python train.py --num_hidden_layers=16 --norm_eps=1e-05 --rope_theta=10000.0 --tie_word_embeddings=false --learning_rate=0.00255 --batch_tokens=65536
MLP neurons of a small language model. Each row is named by its layer, matrix (gate and up: input weights) and neuron, and shows model dimensions 0-191. Each number is 500 + 50 x the weight over its row's rms, rounded and kept within 0 to 999. Numbers have three digits each. A neuron's up and down rows have the sign that makes its largest values positive.
After each neuron's rows, "fires on" lists the tokens most often at its 100 highest values on Wikipedia text that the model never trained on.

L2.gate429:524480563517462540500480547512464454531532546449491524451494477431548424501465469601555543477512560553553547523486490630464522440529490417470594481469551540524467539541512479512541443458477466574606454530441520394412459470600493534435468428446466538469589472479476505536422408533469466510496586524480458469414454480535543536469448515476543487449523476424557557479530494545574455488534521400600397458518562529577478572520480438485533545530506570501476441488511535473527589572591576556415393472594466498463457643446496503528476446498496517424503443523469510581587551490514468465
L2.up429:517527596505461583581528506534552472504473607532479531497485427497517453471512433537544524426533553530517560481449644601452463442516531483463558514463554548578495497549573405510537498483479460461399462581448433506510543447527412420408519421531460510413474436465526533510444557524437504606545569428587502472439508425462498528443524525507537459582570536513573535462545459508545478479472525468477447490433548566513456568515482438491574500451535534526498471487552446475447532566591560542473442491502455509505398578539499503488610483509451397405512400465480556554553471494475543458
fires on: ").", "."

L3.gate326:563529476501498570491447520485550508541488527393469586495520500389547456423471454454472581512413531466579541515522529523589469475585538528596434553517517505541556519581576459525583522527563503491532418508412491455453490500450509508509514452536559518515469557461500463466466478474448534592503508524514465517462498470588627506487494512520528532509462522511584357464502403548634474467427497507515430414553563561428506506536431414493491469541488537492502524446532429465607501562417563472397443530485464559516533501479572540576548458535583526435561471499560557571500542406548539479
L3.up326:520521527533542548440496474524514479531522409440514509544428431496479476451542507448461559595498590507476545465572488484448489523549516437485517583495582584516526524577530380520605601530514410529501443491457645453494455597518551489476455490570548585511558526447472547520476509521427570580618590494502424444471536515589485433463523524528407560450449480490498547542520391533638492512449635549519473507478441558551485604561501461467466483482517565498418523510447481504491466508468540455521479516489546551492470588515501459488481462415479476440523469485527494478545451417485570535
fires on: "."

L2.gate501:586521491494562539471446514527542486426490552490501488434519387552434434483533504460605541545560620455489519506461539507491568564502566414455563495466423535539531530561539467439520406542491500541458550514499519594523439508479512483557489492504444598506539556463505458519563517528408482539417577500431488544469503445512476450518496494463598474432511479522598470450554607576580425551540573581495485589445475467538519494525403418541528543541534577581516596408486558462536555502524516469447375484513381472521472523475458537503414534546496450490514481474540547424468509472479600507
L2.up501:571553509435596513495444439523454454381517556518361471409532431521476554544519521522513531523536600485540514501393578496530565542421440516457504453400524461431504574565523443509499524487517483534457554515484484621570428456497490463544530473519437543461513457500578465508537489564407513560365566499432511500436545501570489534511472470425445426454509505578466525491567586523540448512479552554540448566415453526515446483538425434519504509562568526537588527404478496495534562556524574447434465533510510525542425552476439484563447530480468501400523415496522521470482445525473568501
fires on: " long", " Long", " eight", " approximately", " arch", ")."

L2.gate151:534532466493480418479470494483518470452454593560561502497549541501456587599548496564411529499584474535476492503511579580539542554575499498586587537481562443548579503458417501487540506518610423487551478518526562503558497477498495501486601494515503555520493471457606494440570467485485543473441564517527533440513495448553638514495549485541514578516391410551589464394517614488505489507440483421423513562457426543521531493396579467492469516488589507532548579475550469428486466433530452462525474502556462499486499515494467416484621409436513457503495425483591518539547534499480526453
L2.up151:480551454591511472475466593553557518457500522532519519507569496538489512562556438569448516408549486479477605459534502487454471538514541418511540571477600537594628503401474488497530511508582471507518496426530512454591402538528394508465578507561475610491437444441493491491511481476499581467437626472521510532440509443514546510450514521579535532525435421527535480438458555466501437564462452445460571599472524524536434415487537462489547549515523512516480532509540479487478374449500483367446500397546517446512534463554447521519600437508489490529444514462485524443541518440504608454
fires on: "\n"

L2.gate117:521486538477548542546576462446500409463536486435399509462488493465495517426501502475570498424465555436577554499479490414476507535481510482417500576445471532587425533578612525555465523429469476442496495511464402609536431586544436463526509548534501413524491505535492577519460607423469542542512591583589466485457507460538474556430484439485429432498515537446430457543544411441474485475565518483452565533545572488447535505505497408556501490583579407498415489495449534452498501465546526530528549480521509563512500521496577545450513632545625498417533567438569517496502470538531510498
L2.up117:495548556568513561461456510535551483408517499532570440577583446521497544511522476501444481475466472489385491476462466476555401475433434601539477512506572475480457494522545507487491506508600490479494477396523551549553556529568446524433556469510519528549448400447499551452478580505538523479488538536492529495524603409489538525480515484502508366533440511553567486472543569559463470547479517383491470602454513536514372441570514562513472516528577459583565492433444480463549494533516482420536609608538603434528414483565560468497476450474437493492602479484496386474459520502452522482
fires on: "\n", "==="

L4.gate497:468528457515557506553467415423540551524454531416521544528530488452568575483477482469516497523631524507535465462459569450556525545514582474510528509498344531484486499520600525485348398502479454418480551517579437528569494551637450507492411500536500528523566498553539590481534530389456473482442492558497506494540488580530509525494519544481509515472477426456453479512457464582516503473500480514598552488514486556410618551561568457503555511515512565471482526502524472472490580396522460511508412547545444601460501521465553562464396458541580517491451489534578455492404478514551510537
L4.up497:538507533445530516529520404495502483476561497522510531425452361449516530417522421473544461470555548489496502516498556492512621483466554433460421503464480519460412419471517387486459480483441522486528485549557410490467562434500472577547420558526503472530563448462528489591590473552434476548572514456408537544556409514532431511526593564455492544563417412504530475509449515467497524520503548531526525385525556531484561514513501480477448435494458515494556575573507451453516491558505441527528492388493425502445534487489522555359551551471513473487432459514598481417435555577613489481
fires on: "c", "m", "u", "l", "o", "h"

L3.gate46:507563583532470416441502525437532492476523479502569537436536497533508507459563418471467459452549539583494487497517531529515493604530437545538523468509391488466398551629548499467594557462493465480613470496567412485567511491563613527481467528458479479488591503541469525580533555439449504481526495503607421592536577498446466607550535467526535504446429536445465436631519507478389517577575505466423473546528382550467550494434555410467530561492449489484473459503537505476495448530519441422491515436477515508529469550423476527517519477565558493504530473440568549473396485529520493529
L3.up46:431373602510454530409496442489493517475566504451515515427430519511568452456532454501530572532512574426501588511560542546522568597517488493494516445496371504450503497588573483505533504456500491504549416560499485518496471490458528550483454495470541483489576541506494548498399533447496510559457442484496500557434403493533567438504396450482428572525531468500538567463550454539502459537446483493550477490479491517512414549518465590474519506621511562490439578499483557438554516566520386582476390462531548520457490543417499473541544509571475421422447523456625461394515573522463433484
fires on: "===", "==", "s", "tr"

L2.gate466:473474525532517431570523523476526476435552534476456401469521452546574485459455443401613478388557476526517445457523526454564436521522584519543479493490529436472450520521537572477476539513398517496495539547473582523549333428449541400574541473548500530520408479454531542494643475527504546431558570575563412449550480487489564481515500514510521522494514500538512490436472502592455509534536518574479465501407492454425540483436557478465478458408560534537458466541544461472569520516567538558497460549505466490383398473413528446481454457485589480485496524452486527536522405453549525583
L2.up466:445474550446458465551529489601483427454631474445544411492456471546561556455496486493430426437545409542566528446489478515431374524488535497472527472581501499636510383445522495489569532388512517435483455458508502574505501462569532462420482539567409608493497440574502424409490547561435436461525457465504561490505482460481506508489530425537394424557499539516439526450513523563454477510495518585428416508475468546415489489501384546405478474472435547494482480526407455506490499491467522499524472518412499473483489520534556533451528533507485562560547529569527448509477412488555515545
fires on: "ens", "ins", "vis"

L4.gate224:538501510543436515528479489558478383515528404425443592503533445424571477425528464445477561446433518512510604468513505489509501534496614454548485597527461536550351541526492476549443486563395496483500458538528517611468481497553396498445488517524524504498470490493556487480558465522390560505517523436500398520543474410527502540505450488527501489543564460493505520587372370438473545427487453565464426523402503497451540530517489485491461518506409469431497508551466477506535555406506526518490416427522433499460550534588545522430554486553518493463527538544508507454398550491589447486
L4.up224:488393506525529594481518578479428552472530471583470476517525511471520512476611389609530605510506463478483535471481503441523483504419492447562442513484582480440470477539447478526541517527395460592505436516549511456465491533578474475412549538481529510531432434449534546503506440412477590514560462480493437493530576505471546435505543548528460572515545487594482504486571578546516486458565532514460548559473545547490406508612453475458475408564479477502588469556449504452597494440506527480524541603544587436391436512497440425501609452462553538577565497413517487445513483513492509504
fires on: "\n", " election", "it", "election"

L3.gate335:510510533459504472550492507471607451456418503462509504438488596455531466435526409475447523494530451441422606524504550566507507586511443514443563488485424474434415454609544476475549510539417441460506400547526414525582460467543576494478535563528491409477524591522517491411504522489481585601452529532441495520515412524515575487559431514474535469393592472549480498522555550519569464434516534462599570473436516511423541551491425467517440496514445501467484482494520528459513495489623428553482495493554518532543491580469459525476576451555477445333569474534510499539513444463470502537
L3.up335:467380545400521504497426461443534468454522628541572480520463547455491549466550421485469498555497476568455546514447565509469472559462519498393549522525530501439445412478510487453499447451424512413512508554454508503495512424568486568485428483416461555564521540532531513503525565570487460565501547501493507425527487503425538443528515539444499512509563435468447476546523371550554487566568517520488587482468572478477566513592559568589522466579501503486540439413502481465575455388480400497452445449577413537517472471424415559450480524565613458420505494553537520459463479519492466563
fires on: " |", "a", "h", "ro", "s", "u"

L3.gate348:485508502510502446502493436317516413476521501473563498472527539494527484555579548497561448492536538574455552515483566597552534558595482523489512520449484394429448471510461519539494498532412467581551445462493546634467489516554570544467486515480527481549530541568568542457572511415502612491521524599452508492547500445496519448593534498504564454451458476446527455475528579461614529442468492525527535472500394488471644493514474401552533500466546451422461461529485511466474420511498465478536458489574514578510539538538481449433505484449496422457385479517634532507538492499521422478
L3.up348:465461490452498503496533518403469458479402457505511478504473479479492498536519471562569534481548490498387453481508516555539540578568490546508492554478437447378474485537505468580543412426513482483570478414510560563431558535537482502512507502501583452468426570517478566378505569436540567540497484511447542481506505486521547485610517519561489408443454439478530514461577470385498548469391458574555490473617446458425583457501460480520522482439575481412498466498488429429468450505471474414425459456597505457564604484495512504433517550520461515514475507489646491472505494490435522376
fires on: "s", "ing", "th", "rd", "st", "="

L10.gate181:405483513543628597488509509415572530489512447485472501452560448450507486474560484518468512557543614509539545505473532496643430557556533565586490469378443410518593538590532537433488515509538467494561492480505541540409561546527449510526481566509534446488489434521524512467573587623487495549455506479508461452458565476516531459548458520559501530507447514499518502479499511525531514399529521466495500500609426574501584570536522424418515474514510474466368465525529554481492497494606477465462403609548556485501560566431552581506488458409540430517487480473534480524433458504505487439
L10.up181:486512572487546437458507466459433541533521548480460520438604605502518496455536577442551495483422619487522556495501493553457454532563572583508519521483474510481539708507426462419546538542537498509506515511481476432484549531434456509442510517564539516557556465566519519459486528472496498490558533462467491449577531452457369450511530440474539462410469529451425600524449479525432565532483532538476397523482510478530564482484598447560532549445428436555429481512425458485539497525492407401525559598492521527461466509478412508506550558504455523426565443456511562543484520532563561413
fires on: "==", "==="

L2.gate125:434523548516492496574420603515555507474541593483472501564513458448574477530536456581401550479493488585529467448494600444478548447458518550549553539549547497504516501501457468525483508537573460530527450438452521460547419546548479524505525497557553553510504462422549528501442536489543538542498575576506342555462597513445531542459476436526520460461457496522566398464580460541527479572510456449407488471480548461488545490535539478441479555535574603500455465485509566475556407572608624577529476527554536556506421493630495572564501432495516540482464442495554489571552577484498533471
L2.up125:391519516455469410478487529438554470550393521548476466429478518531441497504607494483439570440506459583510587459463517420522453485552519518441568449520514462567571514488549518479432455475508463490448525526513588533545524455513549556527412514447437591485499537497566526531559452480533543411454512497514468624497507414405658449524528543579588431562454550602445461464464433491498470551504484478498603501489598509539519498469500516510503551550535480525482566479464426456464468435528562431533470400574467600576558530526497487453514497504490429515523498439450385476512478495469497422
fires on: "\n"

L9.gate238:543555492523497591469506502552504541539495536448516482499540546466552437477529434479490537549568464511437599387495581586387542505596505472667564433561480463417442467481445447476545580528567496521471470533553469373473486554604494547406465595527491482479539459549601568472472498518488524467477581439534488428472449450446600452486443444441487508500514533536539539458527487616533551523410509446445517483557474589437548507483461491523461546512495564480509535528486560485568472483516487564447489611517462600551443545534511516457465445506505467506468547481545531423532523583455495547
L9.up238:552591516467503569483496539534500438518496550536552507521435503565586498553561456454518586441443529535540537477479476598593403450498545421537507472469459490422554451516564430464409616572426532450572538511389506547481568452495541561526440581460393591465537488509473467539501488503408534461540504477504532553495524504436541474497428447515417633507514520517571465425580485545495458473527452464482423470414449400444513495515457602521566450522527470561533502460473463515543464465452555537520550580479597546512458472505488457609444418554453455518517484560507435472470527512497549465
fires on: "\n", "in", "to"

L2.gate162:543553508513508554498504417426539594416461560596558488378534443432379408459560530497483457485468505607518458474515462622518582560481505556558500584584482522501527496445487513508530510528480552518493466461531569370503461505493503436401543507516590523467490373406469477521470563528513660571608500418492541494519500489460536544473476470500519482455448457485528385578465489592528535541539492552489540461515462435522515449523471524456485478467559448530476463544583530447490520552585468486591517613478474435536447513480513574476475519532506495483444504516524526451483537533568506484
L2.up162:529589490471540573488538372454541548453511497495579461440512441439450483520531553509489488478499553584596516536516500525543597550444490558579445505522527476496482510499513535484535533522514545537568518557535548435509480537475500404414557502498614435494505360457542522523477608532509591574557525455531463444499487529524543590472422475454450471532464504476508335507474457622508526560495484553521536496491459455490520472485481507480425390470589408517547414543582531545488475593563521473590572636454508529508460563476532516461501539451542541476466500546551491464451537534570445501
fires on: " New", "×", " per", " sum"

L3.gate106:507524581490591509569473530502480548487479633554531444517484601476527550555546489574543574459432493591456484484505579483501474558435490582484485454453532441462582576526530429512493561523580455508527498490488635507473469407489531408477410488511443548539420536451596582533441443530506426489469569520541476480475544490493570429506607525570629463526495548517466518407493503507514496495393471483469505513474460482510486482432475545421568612480481469554519479391450497483451475540522584482489421577606517555495428508451489489490512469521408545508440417513555515492514422452483520508
L3.up106:520492555508573530461449540387559539484502537546474584445388512382463595474555503482453511553523487596477487430421518581433464506467492446528548471449442523469477486421540519594428494515555447472451489501448495567484495614567539453556445518489529539563476538447567503470447537453467549513503579511584478479444547475475524532463557483505584475505549444445490455363423448517491530527484515453507496518493517491588534511574548520522464605519490585517532394434521431358551422504536442442554434620549553569502505442506529470573557491555511472485478489449551440494448536476459473462
fires on: "\n", "u", "rik", "il"

L12.gate446:430569573555488431391445545491466443502492472452546467485480409359548502548608572519451504549446500542570512459464504524493512549638476500514557525500416553568535557603556507486518531475432445440532567512508543501475637403556543537466470500495563543471555514541500484464466491540466509543526511493436373517469548497504581495559487501425510485495426547451395466469548505491539525454452492497500502530510495530477440492515479518423516577421439459483449427504577473507495497445500452504385469494527507541501652561528476552570468546612541495566528421432492531508419476492479446451
L12.up446:410490556473475413469535483435509442481459451478466344429518474434438372506477506555477522529472499559498524459461458467479504520612502473485482437483459483534500520553483517425532456418462487508526464512415478532536534562535515552414496533482558503519496557509444479479359535410522447441529417538432490384506547462566494528603485596494389399452547525442516573512454493459522536526516525507465456521478426482422436430545477519486497460572417543482500500519496527483408534554533509534528510575457499650577592499478439543559434544508527465593529451454444459548426499548502498485
fires on: "=="

L2.gate148:511467502446509505500542505511497493471505459509574426516525417407458525577503465475537399436523470541465574494499554568471538432551487530432434437507582466553582502560469437420511494512453489551476508492511402533523516476469545459378399434416427537431520499442499563482524495461422497586521538540437509507425413426572421518566446549423560378378507590549467527565595451480498461501478490435497428542451440609491500488599429460533492525546514480515445506478479521476528512547598532505468440445456476572496492575562488494547464498484607491475564432519544553567520535511453520499
L2.up148:502544512488545480556539481469452516440514573618617450451488453428478533556543465428527493485508408567469644474440482517478512464525426590413509524501517604569540471596482440601540537445487482551508462542590527550444548470547558477462505477407465542544437531481486490404468532529394572580589529443495532473466443479566486550471416483465452432522469401527494507610503523536538501566486495444502411542514439532499499544509432456464530500537554538476453486501546498464482482561553532520503522496456597480525532548594541445475424522449554475462486401578467500539534533466502424397
fires on: ".", "\".", " ."

L4.gate22:606493580502517486408474518431515451454450513491538449436497505552454524556522474435507463536596459641491521432460509528568423474480499571536529599564468564420451619422501477459526525600548480459499559495472558454470472526519448529450447490446425501446428549451525560484525522435479478531423510556466557519485506459546518557460521457560510429480522542499413492465414556499533584531505547539525491549506426557413595498485496473524457506528573439481456583463418540452467555503609511485563439593487460504485522505527499372396457399507523547531464477519531475468565453496452490613
L4.up22:572454475482447503451510513461517539500596527503484515586510433525500517534492426450570497585456552443506449438493457467502512496415460567516592477489469456521439449422504455455378523538451511471566498488501618491419485506500403407411603443457521509506451474451506568492449498451477390558552388466491619557519484539496500534536575458495511429547573510489524540484523551419548474419528424566556531443515616439475462466404558482594484484498545474407453437504430513501459499543455450389554539572560465507460538554475479448479461599538479526511466577469543523506520462505461459505
fires on: "s", "ing", "iv", "ed", "ac", "ival"

L8.gate417:493520402558437510469489404482601528537440454474572478563419533539578460470550480539443469487497590507371516467498509530418515576497422536540419427476436471516481515437509554559450539600431508512458517520556571453533462586455587442481456584493447447522526502517512541493500535458457492455376503485553484395456534486467553526501418499615572563484609470575518510446540611529574500482439504517453461540427541499453446549500468526498563566542587528460449530506512457478560414497545503521494516587426481586535468542488557473393561485553498436488478475448512526488464442516474506554
L8.up417:586634470450487596417489562497519488548411487476562531560519559590520412541415445593495511420508466481520529439467452561503609539548518483457554535530548431471452517515490461426463556489454467527511541544539493480532514488562547511546606597606564473547453489570579518493546495551579487490522492514529554468505505420460503558521542534542490475438549513547607485455522513561501581470399559508489527508507560431450518487441535547470599604573571578511454447451496534560490459413473503523469580525517472560516506445547498441536454480536496506509469546460454494617535540628536464539
fires on: "\n", "in"

L2.gate257:506542458531496440500434555465485499485424553504463377524456527430554533531513446420495539484518432529470453481525563528559511519534560472481531332509510461500600473500495443558473516495498497489491485483480552512483444467506512513468478467501602521496484489441499626485535491505501521480469562498565408492572527475448535609478490568518565594520540495515439455456513447459517513559454464468511481485548571508473562532514548513438541597498516568525390547558489522403492492608586612471611432485563511562400495560535396545502524348471500550464528485373453479545483472474606521518
L2.up257:436364516431524541537541490496493511585481514480514607493494504499496449438551550490568435476534487459554505535517454347414560498502492434489439575481420563470430462520539570493465530463478529479534469445506451560467476574508520551459528530543440528479521396550501496527449553405496527536552415586545556589516512472545488441548551477521487533551502421426579454461522450539489520482508536587520528423525607451570577504447488508497509449575556567437442487492451496527487511433477466654427407473541459512450497417433514543437539571544527437553492544491585535589520495442438517518
fires on: "ens", "\n", ",", "ons", "ans"

L3.gate296:475615475461521490483420489563598529446532408537557545543561488513487478539536534517452563524466530482538600454480514511398528441428538528485453391477567504474542603521469499476443499530533460575460525499421491480572571490448471567512574377497475520478512494503532411578554375524519573598469560481497499550531473483433575580507486463495532518427492476545594472463369498591498522541500547478445445503493499513532512456442496533492461547465460560510460523488447609478523443494533512610462443508475510523556460505442542532547500495390497483482498572608556452475569507548593501384
L3.up296:429462608586518448501490507478622606470544472536442474477543480549463423555547436525494533487470495525488514430488503490422457530461470535520536434389515445427411598447538439501550573542525501537485444472475506574545517542482386606526484405448485539447524530416516560510483561421439545543517567545486473524512479445500568580472505429541537438450448496517561466483480478515494533542448526496460464476413452561466450535462421478489526599536484439578516519388420557491490403442494548458421488558523548564519512441457628482481509524433441535483496512499512492380530491479473457409
fires on: "\n", " sub", " Pre"

L2.gate119:596472392470507472468471495533511429542528499533482502550432505450499628488575606528525545459592510475422474506484601491514477555473462507558551507455474487480519476418470427522473511398435335485596513536465626514453496501563463546559559486527506553553557532568551529529481450464467489463444507478537575539537440551439499426530575557568468533583452478535482537402443490450536513492466459440531577418505525548516531457471550489569484506457448485525507532594504425431513506419470472466607494444423486507473493579517485474496544360496513442500473547479553449472497436576545430476
L2.up119:476423494574439519477485549456596437559492467486471522578515492479561531473530572547542535432611519427504485519487465448499499448444452441550507524457494517506472429461458363502464473410517410457487553489482518550413441474635450496543570537541565579492532501485507509517425456463482486425512539575489432655482476553541502489454544532591534493555499530512556536380463482438502429521492447472619500450484488567463464411483575485538474476447442498464522399510547427422519441439540534506512478450457510407509553602581524460562526438573478453505541501464508499453497459585557508539
fires on: " w", " DF", " track"

L2.gate286:480497446434477481497499545523560520451503599573534550563534519582481435576548500429549493460540492553485520454522634512493512463466502457544497535464509449504528478483526490560367528507545522507496452494527411594497560518409590520535488510486330510434464514393584462435526506522434594518478580533530481394538514453533561423508520467558551442454448468600534530483490493542522508541496571549519473484440400473547587510419536537476522518477539523506427554444518550480481478473526551433519384545583487538548480531459514502540563476496437532392437473531554469460461443560453499372
L2.up286:450548448544486469568504545448596530601520562567493507522539522567566446491619477512589538515524505512541526449435566442436541473555436460510601477472518516421552493517494546590389552561567543509434482414536387521550590504547468507542392524542485563434547589509548440567489484408464568558475537516438537477482538453495552484484522478497562454517522532517485564439518533415585515542529470485398504470511488488568551498548438565486567565577510489546485548483500539499562444476559527487512394511566547558558456507507567409584466556531480529465495469524568531523505460465412511395
fires on: "\n"

L3.gate204:534480482544436498505533517456568450423522514497600470522543460533600567480530481541537396474478545640471521458496559563446466482607501577543501484451486523514378513573487555608477519572535495501591407519543484522442502481521454487425520497456518495525534506479465611518483491412468491551533558494535417531480515532484528598537453506467491503439503482525507444485564580518493462443525503476467472566511442479553487586481450484600481473520565378527450417486489506471557508575580515513524516511585514566442487653477567469595549480427438431575497403515528469522567585563458505489
L3.up204:531503428515480425597453461553519450512509562555586394480559503522559444505511504402538387469432498524430602469496476521437453530531471522498456452505513541589417522567482539528456479570486497497554425500592479503495531389527477453467561472451502431564528458401482476507500513407458473563498521479544530579487465527511364576488512595443446478420542473535481491450497568456553462497540512549464456451464446488591457574498538440550441481567594384473414577517507489483513522582575504550512485463508535457469494552509558485544487442496376514449437457522510535511519543568527612466
fires on: ".", " the", ".\""

L3.gate421:471574453438474445419444563614540519484486502478564465428431564509579506528500453474387496503508470421567565497477485465508514478511448482498464400473602518537454450485487355626509496531524504467478465502510521427458494531491527493473550528375528534553460487491507479538496468501544540496405507404519415581476561527508424555473506534457530501523583510553524412470485481561573540477528506462446477545498572531578426538430494466477487524588519470446484574460521533550558403499645487509474557569542471568492437560475459510512466485537519446365506459426493510554541483397590486550
L3.up421:492514495399475496410532546479406451461403502463465546425428498459458574497467530537496589499585535553465530479537607535525439461566422514498387485552485425578511450542532349469469442460525500455488472459512511502595420456451532537497531520529511541428517506510527554527458481525538535489427558579502467423476576500437605496456603559547513486579412549466484509453557475560512560520492488417452458487515441555528485521513504519481545464526599384465509513420508477513366497526507608546545526573465441504498480418516462446493547482526499500528561484502525435614588514508435507509
fires on: "\n", "-", "le", "arn"

L3.gate209:490494601424551566595552484423499463500510518471504478503454506466533546457523517579485452523444414458591531514417592489568526588518504575510482509505542455422485585523514479562526576554559468409458482523431529527544480474533545448378455521619462490482402575627490542511496391555499481567524512537436507433526530525591576455515511466499530402586513497395471552532468415528533532548493611446548517440447500566493495496517400474456410437497467461520473574424515487548468486560431477623436462514519427482498483540484549526480411484495528453513504517523515546531525533507501460456
L3.up209:505472506553591562534543411575521511502562477534594500527465498534440566522450536524498510495521556512420493563453516486623477504547425591530577472505584498419600577525575503597556457527555511502487614447432533502531456504561462497517573553522535489492490559522453527582473508542547500476423470474450501449548366495527552516492419508470532448520485462421420531474575479519546545537451515410465461470557457508442487465376410514494453430559570435544505436428440482381398566486503476465473461587532501516425528476559521538558475555477569404528528496466471517514547508552469454496
fires on: "2", "6", "at", "it", "h", "al"

L10.gate504:486509522541475500474497495478482420468526443518536435486457420550506508484476525487552489484397451506473475479381534559424496518577374593482446439533545532594470531576528506584522487451487502479495567550525540480558584532553510468510452446443443529520431517627520396474390540553512498483560482442567436488463445441474416565539407496417473371547414488477466425480547516534636618386491512477518531547518454517451530535553513476492447564462494493484567539537577497450458529448502498543499546462554479513589481521524498568537548410476483525485435518514454408419474472480517536543
L10.up504:573533393492475491499553575497447468542515549367477419489494512483467516579483399462482519562440422533512544509476565505507529501516509482500575517506459486537557535420442554560533420510458509494507478492517569644481441516484434559525600429520476527541533568488528481479484508485468591542421324501593452381514485468393463519520451441463472489527536460493468544463562553543471520444510491501485475493524534547559495467440464538523405532508486495472523504529444525502528466498551457526559529477453435630541484468535482460586518582454552442481472529573510656485539530518417550609
fires on: " and", " with", " but", ";", "3", " as"

L2.gate141:511553502563484507585538445530431487466570453468555463464525411485526511462389445542458508518486506471529540528460446460453420484482479559494473553414551557523434541561518469481558501602537557500462475575427522504529455397464429463467583483453437459512489410419490453533485506536470473510489449519519444497515559444578455557566480507482469428562524577508479500552547475525459471452446476447515462640360507559464438500525410518526471498566503489528590439506621578529354486545633554539394576473526566490469496513521515517592495549422521471507517518549525549488476566486494496441
L2.up141:486490631522472523428472487549481469467535562482473543504495483488539425541493436467512441417530586502561594446557521491415567477517389444410526502455531544522429520562544585592450558398468479520499415653463488491364495471558416452454476479534446486468550413536561534510447440530440466577523492506498445408496400552470485522508422508495454512455524516498528525485503484561543527441458505505538466475488506538510432508528495460477516407596519515483502444510422484542478578531465629526421496426565389550525461482482581504516497465514554527522548455573470442512605500470463537492
fires on: ".", ")."

L3.gate474:469418542479494560488552497555527429536446599515553484504523451346563461433521485524420579494554460540543613510455540492533519531539503494493447455552443490471445595473483531536515616523485525517462495639518466401437478545599414390433490576544510458514510458566560538497553436577427519545508484474486517501566462463536501490467412565485470506612546512483421505457493502549479566461541496531508539442526509561435546513524505497448458419445446489434466544530503508414512586439569419532494483495433430460559437501491478528497541538577591463545528545548592446453475462577529506455
L3.up474:485551467460505554467510553519582494556566498553554533517486446571481555491570555544487468601525512491507576484520480527470513492409419544619457498525538537406508561387404551490533534453523524524424579493499550439527530540560547392526525552496406489434522520519526504514549407570496578444454583443433513529501535489409496457484421471490477458524569554521473499470474491484523622534520529555409493518536530547566502431433483460582446428494496529508550425495437495421496509496583500449570498543430434536514503475475399587505496673536501463549455584508536528489454500434490417477
fires on: "ad", "h", "k", "d", "ase", "at"

L2.gate161:445480538418482575497550458546557486482506545554609516531526542514448451548529498535434556418440516521508457456487386518562533584488428550589450511448451549452404579571563507460536571508516467580533486525572450410438525518474460392455566525342520494512480410490490456479532461513619486580463560429500503557594460564544518575490494497453536496524515463504569471477506518520471505434583468552522541518535477469488486494520525521455476506615521540492549499540488578555579563516558563520533488599562550544534427474462582568459457509460422452444420467505549471490591510550444528528
L2.up161:519419522503552527555486516434531496393538491527549507500552456475412362501540542510420550386476457501524557469576429479512511576497430536559533489503440457480502499595587520443528554488469491545496486515485379519468482491480497469484511546452519528499510381535490411432575494466544498517506482595548530457488490523540581541554474533507455454538579432453474406573543408510407560468512460447546471479486505338491467439526505564452480487547566482455479400526431580493560524457553485529501472555512482592519473486485544585435508503517526471402458542501516398363526541530432541504
fires on: " New", " O", " per", " Per"

L2.gate101:523481528536460445387496400513439502500522524550444464535489572469518541519588506466435491433492530480405488416472545540489577496518534520556462516480468461439482438480481391498513388495471456471571459538478559445514501454553469527562489494493563559481455508542462560536393550507462483627500476470485514509545484482465525439400513587460434479519507468547434492446494530448486496538414474467582503437423431570500502579574427546609526448536533475461528480513554406509510508525439536538505442471470543502443475558586561502461502390410353491526578365518546512475494476512525370496
L2.up101:525449478566491447422524362517446500473501520535481389545472581462516505534575526525454493398532491469423488397487541529484578497483505511522499538499514454476508457525450357500499421447507412378551438508511535494477473448619457486535453589508566558492458529543534524507451537545429474582514477474474513577528432532513502447391516556444495477501507489510463486466427545441505542547431516491525510436441463549573571490509430487595538446513569488441546552525517343442480485544501515534539506536473532489458546570536585472474502461467414467465601384517551473469501484484539366479
fires on: " h", " w"